{
  "head_dim": 64,
  "rope_base": 10000.0,
  "attn_scale": 0.125,
  "init": "normal",
  "init_std_up": 0.0607,
  "init_std_down": 0.0607,
  "beta1": 0.95,
  "decay_shape": "linear"
}
MLP neurons of a small language model. Each row is named by its layer, matrix (up: input weights) and neuron, and shows model dimensions 128-191. Each number is 128 + 24 x the weight over its row's rms, rounded and kept within 0 to 255.
A block is one neuron, or neurons of one layer that tend to fire together. After each block is what it responds to, as a language model described it from the Wikipedia text at the highest values.

L8.up129 [136 125 132  83 154 176 156 126 128 128 117  98 124 115 147 105 116 141 122 158  93 146 128 135 137 121 157 173 139 134 125 125 134 172 120 104  90 132 129 155 113 116  86  73 116 131 101 131 144 203 110  96 160 115  72 159 154  96 140 116 111 114 116 103]
L8.up169 [131 103 141 123 135 143 115 102 102  92 146 146  62 119 151 119  97 154 126 131 144 135 122  99 137 105 139 148 174 145 132 117 141 128 175 150 129 134 136 133 172 134  69 125  86 123 100 117 135  55 155 105 144 142 104 147  89 117 147 166  70 160 133 128]
L8.up263 [149 173 136 131  97 115 129 171 136 128 149 113 158 183 152 111 148 125  92 129 141 155 106 155 116 146 166 150 140 114 139  70 102 184 140 170 161 112 138  95 135 138 142  95 128 158 117 124 105 116 128 106 135 136 129 143 127 102 100 132  85 122 143 107]
L8.up299 [126 135 176 157 142 124 107 147 107 123 135 136 126 135 178  97 123 170 113  79 133 143 110 110 118 161 120 109 140 128  98 179  65 149 151 140 142 155 118 122 122 112 137 140 121 166 169 121 139 136 157  89 143 118 155 114 127 112 126 100 115 130  93 129]
L8.up443 [ 96 137 156 170 112 124 165 119 160 133 136 145 113 119 115 105 167  94 140 115 117 111 138 110 107  57 124 129  85 154 135  80 108 124 130 155 118 137  85 186 109 136 146 112 137 107 180 132 121  97 129 132 154 126 126 137 147 129  91 138 109 125 140 148]
L8.up453 [110 164 158  90  95  93 116  87 137 102 155 154 141 136 157 108 115 158  77  72 171 121 127 124  96 109 140 119 122 132 129 143  87 173  96 121 110 104 105 134 119 132 112 114 120  93 121 120 116 160 131 114 108 145 152 128 111 102 107 130 121  93 144 119]
L8.up490 [ 96 119  74  94 150 130 157 104 153 118 173 155 105 139  99 123 113  87 109 124 150  63 141 116 160 108 159 108 135  98 108  82 119 130 127 113 117 112 143 180 101  82 153 130 136 140 135  87 139 107 132  98 105  94 107  95 117 163 131  93 114 113 147 122]
L8.up559 [137 147 144 146 149 120 145 132 132  92  87 166 129 107 178  95  87 119 135 142 142 140 135 117 130 120 123 137 104 102 138 131 145 137 134 102 100  73 147 140 159 112 131 138 112 158 129 126 118 136 127 122 117 152 128 128  87 128  93 145  93 126 105 130]
L8.up603 [120 151 118 145 122 118 164 108 152 141  84  89 129 136 122 166 143 113 100  98 148 144 134 125 128 110 142 115  79 122 152  82 140 132  88 159 140 131 161 118 120 111  79 159 115 140 115 122 121 115 133 104 103 118 123 124  99 171 131 155 130 136  89 147]
L8.up648 [150 172 126  98 134 136 106 137 136 163 122 134 119  93 145 137 115 149 167 120 133 117 179  89 128 127 115 111 127  75 108 116 146 109 115 151 151 119 126 190  91 116 102 148 119 133 118 126 145 107 142 138 163  81 113 120  87 121 137 126 153 126 166 129]
L8.up661 [119  86 170 131 112 105 166 150 136 119 114 101 118 115 117 104 110 142  84  98 132 107 121  81 120 137 105 137 128  97 156 122 101 148 112 121 128 124 118 142 127  85 122  91 147 124 105 126 117 128 132 123 117  74 106 123  89 135  93 124 136 121 139  98]
L8.up671 [151 121 121 109 154 102 169 132 155 137 137 127  55  62 142 123 104 126 115 102 166 120 150 125  70 132 113 166  99 131 140 143 140 133 121 127 128 118 128 158 127 123 119 117 117 135 126 140 121 155  98 119 113 152 155  98 141 136 131 149 135 138  98 112]
L8.up700 [124 127 143 122 100 116 174 140 123 129 127  73 151  88 146  96 128 170 108 152  78 145 136  95 135 134 139 125  83 101 140 151 114 114 146 115  51  92 144 109 112 141 150 126  86  70 149 117 153  99 149 132 120 112  66 127  87 140 125 132  69 110 118 197]
L8.up705 [140 133 122 111 138 108  89 134 129 132 114 108 125 122 111 145 116 131 120 122 142 102 148 108 100  88 150 150 157 102 121 163 105 209 180 119 133 110 134 147 123 100 145  82 139 151 101 144 131  78 105 109 108  95 116 141  86  72  98 172 101  98 130  98]
L8.up799 [165  67 140  87 161 106 145 137  88 153 145 124 138 117 103  67 131 132 127 108 133 148  99 113 155 133 153 122 126 107  80 131 151 125 187 119  88 148 112 142  78 126 123 154 159 101 148 138 149 100 144  83 111 126 133 109  80 149 134  76 111 142 126 159]
L8.up878 [ 96 109 112 132 125 147  76 111 103 150 130 167 147 101 164  99 128 134  85 138 138 107 121 112 144 144  80 112 132 131 115 149 178 128 135 134 111 136 134 121 112 140 123  83  97 137 137  85 104 123 129  97  98  91 140 114 177  94 136 143  86 108 110 141]
Responds to: Final word pieces that complete a person's given name just before the surname, mostly in rosters, credits and cast lists, e.g. Hen-ri(k), Nath-an, Mik-e.

L2.up357 [146 124 133 111 135 151 127 131 132  78 102 106 118 110  83 133 118 153 135  84 122 148 111 111 130  87 130 163  90 122 138 150 117 101 124 129 153 110 154 135 134 130 122 162 143 172 109 146  73 140 125  86 117 106 139 150 111 127 107 133 101 130 115 173]
Responds to: Final word pieces that complete a person's first name or initial just before a surname, such as Dav-id, Kev-in, Rober-t, and the period in "J." in credits, lists and tables.

L2.up1007 [115  60 125 151  86 101 104 113 154 136 116 146 113 107 106 120 140 150 143  88 119  66 142 125 123 102 148 135 122 107 102 126  92 105 129 113  97 127 111  70 162 121 114 112 154 178 154 141 120 143  91  95 124 103 112 169 138 154 103 185 142 102 112 203]
Responds to: Middle or end pieces of common words broken into odd fragments, mostly "e" in How-e-ver and "ot" in an-ot-her, plus month-name endings (Febru-ary, Ju-ly) and the space after "in" just before a year.

L7.up124 [118 137 145  88 146  93 106 122  86  98 115 128 102 130 122 108 159 130 139 134 135 112 153 126  86 128 157 122 144 122 143  56 137 124 165 127  94 128 105 131  86 169 131  98 161 130 140 117 108 137 128 155 108 127 143 163 157 108  83 115 143 138 158 101]
L7.up199 [129 139 141  48 106 107 171 148 114 138 178 125 105 157 129 106 117 115 101 129 122 123 149  93 103 131 181 129 130 131 120 111 153 150 119 119 153 144  69 141 142 143 112 109 121 143 118 123 144  51 165  83 134  82 152  80 162 128 101 116 108 115 155  78]
L7.up338 [165 147 103 115 161  71 147 109 124 104 138 163  73  97 135  82 111 176  97 126 104 145 144  89 138  99 139 152 120  95 148 162 113 117  95 115 118 130 117 165 146 112 138 114 137 157  87 149 145  90 171  72 127 106 136 151 138  94 162 112 114 131 133 130]
L7.up341 [130 129 115  89 145 119 146 108  86 114 118 107 103 147 134 105 121 142 102 119 165 102 142  94 154 106 155 142 152 137 113 115 116 163 119 123 103 145 146 137 118 111 119 137 123 141 106 117 141  53 143 130 138  86 121 131 157 120 139 137 149 143 127 119]
Responds to: First word-piece of a person's given name, usually its first letter(s), as in Ch|ris, E|dd, Mar|vin, in rosters, election tables, credit lists and name lists.

L8.up38 [140 134 168 144 123 112  93 128 127 129 163 131 101 115 104  95  71 110 131 118 128 159 140 103 164 136 127  56 163 151 144 131 113 115 110 158 139 129 104 126 149 176 137 120 160 108 128  92 183 119 132  91 114  85 108 145 113 105 158 112 127 111 124 109]
L8.up138 [131  98 131 110 128 141 130 131 123 158 139 171 163 132 129 130 107 137 165 121 140 133 125 120  83 117 118 146 161 113 169 135 134 108 115 140 140 120  77 164 120 175 126 122 150 109  93 117 122 115 135 111 129  62 112 101 147 122 151 101 139 174 132 148]
L8.up253 [ 96 130 136 139 155 143 129 163 120 103 161 108 114 157 119  80 140 149 132 144 164 122 125 145 107 143 129 136 138  99 126 140 132 116 112 146 136 156 138  85 127 167 132  92 128 100 120 140 173 123 108 121 169 140 147 116  71 102 119 103  97 155 188 154]
L8.up379 [127 135 142 144 105 142 158 154 161 118 147 154 111 149 162 155 140 116 107 137 115 151 105 132 124 122 128 147  73 103 136 134 165 127 119 120  92  81 102 148 105 152 146 112 140 131 101  99 133 166 134 165 127 143 105 163 165 143 134 105 138 128 123 141]
L8.up421 [132 106 140  86 141 113  77 147 123 173  97 183 104 121 144 108 105 138 116 113 171 163 187 107 125 129 106 112 135 128 103 183  92 144 130 145 101 145 133 114 130 107 110 164 139 109 158 160 123 109 136 114 142 111 114 133  99 122 127 145 109 121 105 146]
L8.up479 [127 111  95 139 137 122 141 149 123 162 113 110 139 141 145 122 112 136 141 122 128 130  82 120 116 117 104 113 142 145 109  94 143 107 105 162  92  84 111 118 110 130 140 128 136 102 164 122 110 113 124 134 142 124 126 140 160 103 158 131 136 116 154 158]
L8.up512 [154 119 102 122 123 112 130 174 114 153 139 116 138 137  97 128 135 159 141  94 153 127 118 123 104 143 124 123 140 154  99  93 153 145 131 121  64 143 166 132 122 145 164 130 149 140 100 143 119 107 129 140 114 141 120 134 107 128 136  94 131 113 126 168]
L8.up518 [128 121 133 133 122  80  91 144 113 163 160 101 132 176 102 101 127 170 119 136 111  85 129 135 131 116 158 118 133 131 144 129 112 115 148 144 133 148 180 174 117 177 110 121 118 135 110 129 165 121 165 128 150 158 116 112 131 122 149  86  75 118  98  99]
L8.up574 [ 95 103  91 111 110 100 107  96  91 140 134 136 122 169 158 168 107  99 140  88 139 143 151 143 120 166 127 115 104 162 140 102 133 107  88 104  84  93 129 150 143 135 128 161 109  98 134 112 176  95 130 133 105 139  60 142 148 109 134 105 158 186 134 128]
L8.up602 [131  99  99 133 159  93 160 110 172 164 148 172 132 169  91 103  97 126 142 136 102 108 106 148 168 126  72 105 120 144  92 146 134  98 119 143 117 136  98 121 169 124 106 152 121 136  76 131 149  81 107 132 114  85 124 150 159 140 143 124 159 188 117 129]
L8.up650 [ 93 133 125 135 115  99 121 103 183 140 111 119 113 119 117 117 140 154 133 152 142 125 139 145 121 108 117 105 114 102 124 111  92 162 114  96 145 150 162 101 106 145 152 137  89 114 135 106 118 140  97 143 169 140  81 128  73 135 126 127 170 118 133 100]
L8.up736 [ 86  77 142 122 151 145 116 133 116 103 135 124 145 180  94 116 142 145 151 157 134 158 151 152 128 160  92 143 133 100 119 170 146  61 151 138 108 165 145 181 162 145 116 138 136 153 125 148 157 142 137  95 133 146 115 129 101  72 123 105 116 142 121 140]
L8.up829 [134 113 110 133 125 109 135 121 128 127 163 106 133 138 101 144  72 161 155 167 117 117 110 172 106 112  85 118 119 117 127 144 146 103 118 137 141 107 141 144 117 135 106 140  96  87 141 152 115 104 137 142 128 134  69 129 121 142 186 114 120 124 127 120]
L8.up893 [127 104 124 153  94 148 162 196 122 127 133  93 163 161 127 113 179 129 118 125 115 155 120 125 130 134 108 142 122 102 141 157 105  88 153 162 135 103 107 112 162 116  85  83 134 145 145 113 114  98 114  98  99  76 110 143 117 161 154 141 112 153 129 146]
L8.up902 [129  76  88  84 146 171 119 157 139 116 129 116 137 125 140 133 137 130 116 139 169 132 117 133 109  96 134 143  96 140 132 168  85 143 128 154 155  94 128 129 119 229 109 126 137 131 142 107 112 105 118 131 128 137  73 151 119 121 126 135 152 133 103 111]
L8.up1013 [ 82 153 113  92 146 129 126 141  96 165 137 132 112 151 141 115 166 129 146 131 122 121 147 150 116 108 117 155  94 124 144  96 116 133 121 147 103 149 107 142 144 138 161 109 106 130 115 146 134 136 147 175 130 114 129 169 143  84 119 134 104 133 132  97]
Responds to: Fires on the bare space token before a number, mostly after quantity words, as in over 6,500, about 300 feet, number 106; also on word-initial fragments like cont-, dis-, ex-.

L7.up345 [146 154 126 160 133 147  96 127 113 183 148  71 139  80 129 128 139 123 134 131 100 127 121 121 115 106 118 168 131 108 158 127 140  90 119 120 162 114 135 135 157 100 184 105 128 122 138  81  73 101 117 130 159 131 121 130 124 136 133 138 144 134 134 151]
L7.up643 [128  75 115 137 145  94  89 153 155 144 119 124 124  85 128  87 116 135  99 147  80 114 152 119 165 107 149 140 134  67 112 141 126 116 140 105 138 103 118 151 144 164 123 158 140 151 164 103 119 142 109 143 124 143 117 103 149 151 113  75 136 115 140 141]
L7.up904 [102  96 125 154 126  94 152 154 117  90 149 142 106 135 114 115 158 138 133  92 108 133 142 127 119  96  98 109 116 120 112 124 111 106 110 126 169  79 135 163 154 119 109 130 134 170 145 135 132 158 117 166 112 120 114 110 134  71 150 166 126 125 160 146]
L7.up941 [111 159 137 108 166 105 152 143 122 172 123 142 127 126 163 121  93 144 129 113 123 154 119 109 106 103 124 168 134  78 108 135 154 110 111 109 109 150 119 144 113 118 124 135  83 149 160 185  90 137 164 105 105 105 140 127 132 105 134 149  79 140 130 114]
Responds to: The space token after "in", "In", "from" or "until" just before a year number such as 1897, 1993 or 2018.

L7.up200 [105 149  93 124 156 109 122 115 153 106 169 106  96 111 180 145 190 119 137 127 151 116 131 131  89 151 131 100  83  92  95 125  99  75 140 129 114 134  72 111 139 107 140 160 138 144 112 132 135 137 131 124 151 131 102 104 134 120 103 115 125  71 125 148]
L7.up435 [122 126 112 137 139 132  75 114 137 109 121 122 122 144 143 117  99 137 151 124  97 131 129 150 141 161 141 147 143 137 148 133 168 138 146  81  96 164 122  94 137 147 190 153 138 149  78 152 142 105 126 119 124 179  89 129 131  93 138 138 140 127 126 155]
L7.up445 [119  99 150 102 143  91 156 139 127 127 132 105 101 104 149 131 128 116  86 121 101 127 130 101 132 132 134 119 155 136 171 129 111  85  92 110 107 120  93 128 119 172  92 128 121 176 120 135 113  96 141 138 144 125  69 164 102 126 170 142 120 156 128 118]
L7.up833 [121 121 143 129 133 126 161 153 153 160 152 169  91 142 119  97 108 141  85  85  99 116 126 114 127 183 123 162 169 127 181 136 122  94  67 153 106 104 139 119 157 142  79 139 118 139 152 148 103 136 104 127 137 100 131 128 177 114 145 109 140 161  94 157]
Responds to: Fires on the space before a quantity, date, year or price after a preposition or verb, as in on 26 November, for $57 million.

L2.up231 [117  98 108 177 112 167 127 159 140 133 140 101 123  71 124 106 131  86 142 146 128 100 110 134 140 154 136 132 133 165  71 110 116 104  78 120 138 127 128 140 125 160 126 101 152 120 133 141 141 144 139 115 173 112 101 114 128 126 160 121 153 165 116 145]
Responds to: Interior word pieces in split words like contin-u-ed, constit-ut-ion, dec-id-ed, capt-ur-ed, plus spaces before numbers or dates such as "on 27 May".

L8.up67 [163 110 138 122 156 107 151 139 155 125 198 183 121  95 150 140 128 129 172 146 175 174 112 116 140 140 121 101 107 124 142 143 129 132 154 146  69 127 141 146 113 120 165 138 133 124 131 171 161  97 121 130 127 180 163  97  91  96 143 166 105 112 171 124]
L8.up101 [158 129 104  73 104 130 153 151 101 152 137  98 132 175 142 119 102 106 132 170 125 162 131 107 106  98 133 165 116 121 108  99 147 110  76 114  97 144 117 106 149 106 145 134 164 109 110 106 157  98 111 111 118 170 145 106 126 170 125 120 132  96 133 155]
L8.up258 [145  90 134 116 117 103 184 164 146 139 163 132 116  98 116 125 120  87  90 142  86 129 168 117 112  88  71  94 124 104 134 143 132 100 125 121  90 117  99 151 141 124 105 123 171 131 138 119 138 107 106 137 102 111 148 105 179 136 153 151 141 120 138  88]
L8.up441 [140 126 132 148 100 116  96 135 161 123 142 173 127  98 124 136 152 106 127 119 114  98 131  99 126 142 124 113 126 106 129 122 111  64 119 117 103 144 171 153 130 128 126  98 151 117  97  94 153  99 154 108 136 102  90 151 103 112 129 125 119 128 138 160]
L8.up476 [137 130 142 113 121 131 128 136 122 133 157 104 111  88 152 131 115 157 200 128  91 152 146 118 127 104 133 138 106 138 137 132 132 126 149  94 119 118 136 118 103 135 113 103 119 103 152 136  74 111 163 149 165 120 132 149 134 108 153 177 105 141 120 134]
L8.up511 [ 95 122 105 121 117 110 118 180 168  88 153 107 149  70 143  93 159 153 148  96  79 137 137 140 128 126 150 113 112 137 131 100 150 123 121 140 136 139 131 118 110 122 133 103 142 173 104 113 148 125 150 121 165 145 157 140 121 135 159 162 124 124 142 142]
L8.up546 [ 77 134 147 123 113 122  82 173 133 121 117 110 123 148 143 105 112 135 120  89  83 125 124 168 148 166 127 129 103 136 101 121 116  92 120  96 150 115 150 134 116 127  89 116 112 153 153 135 159 175 130 106 103 124 144 132 102 155 126 110 162 123 130  90]
L8.up609 [152 120 145 176 146 129 121 133 142 128 141 130 130  98 141 123 141 156 123 133 188 134 108 105 111 105 120 126 115 117 115 123  99 117  80 117 132 171 124 115 128  94 137  78 150 117 160 110 123 129 139  93 109 122 114 136 147 118  98 139 151 122 140 121]
L8.up612 [168 114 134 111 148  92 114 101 123  94 134 183 135 157 134 138 133 167 131 155 133 163 137 135 140 145 149 133 124  92 125 107 130 122 124 158  96 125 118 120 122  84 121  92 159 130 137 153 131 106 105 131 131 157 127  66  93 107 148 152 139 113 161 148]
L8.up655 [114 182  95  95  84 120 101 149 161 117 148 134 128 135 161 129 138 161 105  98 148 140 114  85 118 166 185 115  99 143 162 135 107 110 135 163 121 156 154 107 109 120 132 139 152 112 160  98 121 133 148  78 101 140 125 139 125 133 156 149 143  78  96 117]
L8.up702 [118 115 113 116 108 113 105 155 125 107 136 102 158 124 115 128 174 143 147 129 140  95 116 112 112 113 130 130 109 178 119 146 149  93 134 128 116 177 119 113 149 142 148 139 148 116 120 142 110 161 114 100 163 140 128 141 119 145 116 132 130 143 121 105]
L8.up767 [129  97  99 139 123 136 132  96 121 117 114 111 178 121 178 146 168 140  99 104 146 158 141 115 161 103 119 133 135 111 162 124 132 134  85 159 117 165  87 122 176 157 136  96 162 108 116 123 114 114 115 100 118 130 121 118 102 116 109 129 140 119 140 142]
L8.up837 [128 118 100 158 145 113  93 127 130  91 118  91 187 110 143 134 139 147 138 125 137 143 105  92 136 126  83 139 122 115 108 129 102 142 104 159 156 145  52 102 112 125 121 149 162 137 121 173 138 145 125 173 142  73  93 107 108 124 122 100 156 122 129 142]
L8.up851 [156 145 146 122 185 136 113 117 114 127 202 193 102 134 132 106 116 158 138 131 100 156 136 142 123 114 116 174 142 144 136 100 127 121 137 134  66 119 142  80 110  88 172 129 115 124 136 116 148 110 119 123 164 134 106 141 111 139 132 142 100 132 136 148]
L8.up922 [151  89  90 109 137  89 175 131 147 165 176 138 137 140 134 128 115 130 108 165 145 141  95 146 138  99 176 148 144 125  93 151  99 104  93 112 104 130 167 163  91 106 150 153 126  91 160 147 145 172 114 128  98 147 114 112 124 146 149 123 155 116 104 134]
L8.up940 [156 129 112 130 140 105 155 179 131 148 126 148  99  89 153 100 146 121 134 177 143  77 133  99 141  93 117 117  95 109 123 137 114 144  79 125 103 121 133 145 129 189 131 143 160 152 108 153 181 120 128  82 147 157 116 147 136 112 138 161 146 135 165 135]
Responds to: The space token right before a year number, after "in", a month name, or a date comma, as in "In December 2015", "on June 12, 2013", "in late 1995".